Weights of a small GPT-style language model, trained from scratch on English Wikipedia.
Size: width 192, 2 heads of 64, vocabulary 8192.
Training: 422M tokens, 6434 steps.
MLP neurons of a small language model. Each row is named by its layer, matrix (down: output weights) and neuron, and shows model dimensions 0-191. Each number is 500 + 50 x the weight over its row's rms, rounded and kept within 0 to 999. Numbers have three digits each.
Before each neuron's rows, "raises" lists the tokens whose logits its output raises most directly, leaving later layers aside.

raises: "ed", "eda", "ate", "one", "and"
L7.down277:501485500609467430503499468466516503454502459577521462604472528579489444565500446481517483437534499546459546428456502483562507584396558469447516402507498615518455510476472535540517476580469525387557437496550567552431523590528466443550454482563482431460508494565561421483411561525385521469453630559467521487583470527538531522505540457378456487480505524621455471492552540510507558455582498595517488478499546526510508558482427441416536479535539428520495459396552430560561444479505519512535491475476485513526490498526438548424501458471471481381584503572476506483590564499497486461

raises: "n", "ns", "na", "nder", "unk"
L7.down740:421450458538484553487454517529504585518478439450482473463505608507544503508451494516536539481527453466609564528466440500549474542552553468410498473408500454554540610547551535632557571539488554491433517462530415459465510466557499451395543519547524452550493458501470559548536459529508449534504544504575505498410561477481531439411458512566512487563469571572496464593531461594504591476470549476522600494533521491445489488537622483550468481507414544414468468466442429509426424503438568612487527562475445435468464490544506569446497459464487468493445374430427479490440501567542464479

raises: "din", "do", "den", "de", "des"
L7.down386:465448500457633556454520444474535481496430467499481513496448440485493505521562490566593488535564476492595582534443456485471571465509446582544473474432482613412543500505513548501535510481383499483441416437418456554554539463534560449538460574506537521485479465458457456473565491516485446475494497377508502421503470572584484475592353600470533463520471520535583515395472470567403470457456511512527537475564566522536417480437488493522435525521487483504468559475560588483549474472430508548568496468490480660550561531525542474466474499470496501483510498627499415453546513524536515512

raises: "rig", "rave", "rate", "ture", "rim"
L7.down703:538467606530560534520497546647492438445523497529413497444510484505425498572425496452523526559532467508475478524414438529405465457554480431490516429477461497551516511518581463496529526549351497549554441505553572521561392419501525590436515426507559518482438542513549499454537473432557509474459537542574502492593542559503502490520523421478429488476481492444590372535491528556487475460509525502524509487464555646520488459514520553540533554508476430485472506501492436353612495540438511439519434500545448483558471530496477491555413565510518470491551436538453435555403460521519543519

raises: "\n\n", "\n", " However", " These", " Following"
L7.down105:496483501567447501487540515565410549550483470520502487450420413558528494503431509500595552467466514525410512438465563412560480462507482477523518496483424407482564424461512473499439541533598436492523579424464502452529491424404470446432415408510477619455571453573531589484414484489508476538472501563552587398538522408463418481566524482493464476507492508574512534541488523547514503598532397492583450491535512639401510514497522472550441519522527456484545448550487541499589557440466511540536522490565487526523461581540468458421511575465435526448522507603545460547481481542478489436

raises: "\n", " =", "\n\n", "”", "\n "
L7.down358:457497475578507510486430472463524565433519451458545486505493539467362576562444546447465496410578497498402469405495452511449438510466555470451506490510512455534555565442528488522501493467619504651613523414428447478521591555540525460446424408462515517462553503473560558495508454510548488569495453489481518474423603352510498485464524524557558563493537518522434503465545577483606485496560528550448478454551517479537481506548517488518486532479538466471491498588516496540577533490606518500546433450478550606505517451521527543497412482525511448437485436420380546534517550446455508513

raises: "ations", "oti", "ons", "ation", "aries"
L7.down121:518495449496491551403548511591486510478517489595570502485542495533503605416497498522462401506509499558496507579450482455416503469491587534502571567435478526530522423430445487485571506554508519489498463525560573571459480507570444441499525503495454471560559605448566504558556584494505467472509534571407459500520537416508427574534595486524503394473393499510458501571456513434467550484510602489410487530444381567534533565484534433467560457498522528479459435460490416537541488466562526519383477490494540425530633532515485558488409454416507569481506466417493534442449502521499494433

raises: "ation", "ability", "ance", "ations", "ators"
L7.down481:468519516476536553489559516540526444486508518438445403503586477494558549511503557414543465481493464472417505590483455391494500480417480451494559492530558531549504631454436504489475543529579423436498465493534567560556548557488470462438535543602464539543487448497548601554439463394477520517520502527522443647627483509464419486530557476573534432522418517522434525468480504517413494552511584450445485495448454524456475494479575439571482555510543496505486506441490530499453494511590553394466494486494555457536612526544450488581395468513500501568449576454476410499478465544424461447

raises: "ful", "fully", "ear", "tle", "eth"
L3.down346:569450509402474508540512531605457454470529462530516553508531421521437575516502510439447486462509547473484566498454448620479450555459508446544437512557444447549474564485451511517596488467581409392461478420509570573496469493366565563538476588510530510562514476546489454460515500459520608457453441584460528562551483457464538467509557392457557482502561477521426502459462566549467532480532379578581423502501564532477470452535460522451487478514507574481595474510433534508511508493592543527521416456450502556503521437525560456510498479473525526610463525431514525514464473425617422487

raises: " times", "6", "7", " days", " years"
L2.down568:464449509520450503521519566542449513551494542517545551513577542487514506527574528464567493454517568490503552483472447492488461540543417428516410509472458448517504570552490529370535436567466508529486512491576568473408468420485515466467556501500495528536508525546564554575484573519472379557461461513518517531471507528553411435447384497534586535531563618421488472415442513453613480414550484470544552527495525539445478570561406519492452568430512477525478453438503419418504456464520443446537443588534468461435516517520512423514501592470529425491581546477534389604547422559545482451

raises: "\n\n", "\n", ")", "am", "a"
L2.down489:520447468488459539618493486533481493603468507482528483487485517497602416489549607554602519457470511552538495405481503551539423519451459547479507500519396460503609453477488462516498505484587436461544537488500482480570542507499429522600425493517485567432503474497485535447502497551578514558467438601552477430423518324545470455481535510420556476515546468467439484473436519513438532538510534450554594495484539484454431487526455508465461487521461450416450489549512598488488588500461518522576438477443543596425557466523514473497585431478524418461511666452493481567537531475456466481

raises: "le", "f", "l", "les", "las"
L7.down398:526522435519477501513556520540466563549472538533525585528559499479516508466532490587525490571426500558462489462527486641496472572507578442487445504459427470589523515588538470537493470576485585488481420440570503502636468411377468546442599490494543544558462481531458508499504576481466462484514479492492425434462485520566602574494427439514491432581491468550440465525452492579465479516439408432428561452423490398481510523504484458508451483476468523495519444476452478481542533522454468616541572489489541511455545544499576492518519460523425477467472520575525505616531409352524487443

raises: " of", "x", "le", "les", "="
L7.down175:542509526445514525499480488440484568492587438597509517571452436607505494430538511494503427450390484478439550437411537561493448497495413493503522534639499532536514495509530522481447501625527522449502492437617498486493527483466574463472502562448578466497467492575458504455551523526476469465425546408429491455464442509490389487517398477415518518524527539385542526435494509514570503537652500500500483457362451524461535532507502509493469556471429494488561444480458509498605500527413488652532545490457526534487542614530575495479529455501544471497480495468543559574477446512524527485

raises: "fully", "ful", "ious", "for", "less"
L2.down414:462453452458497537513542542548557509580511544603556602540470564434444514518530444476513422485540547493477504493591440521545484435476535419487531518524538498515470511483468483515557542442434453407453556393452518517497458568429477529494446475472494467520429462485479523473638444484520520601463523452417516493512496530400599574479488490504546431500521564528530577578420532525479432546435459476587539485559537488517475467532422491531431407551478537512493389484492584535429440542564525529572467565450468462442582430529585501520477495376509538499481519539422545579388544435449548500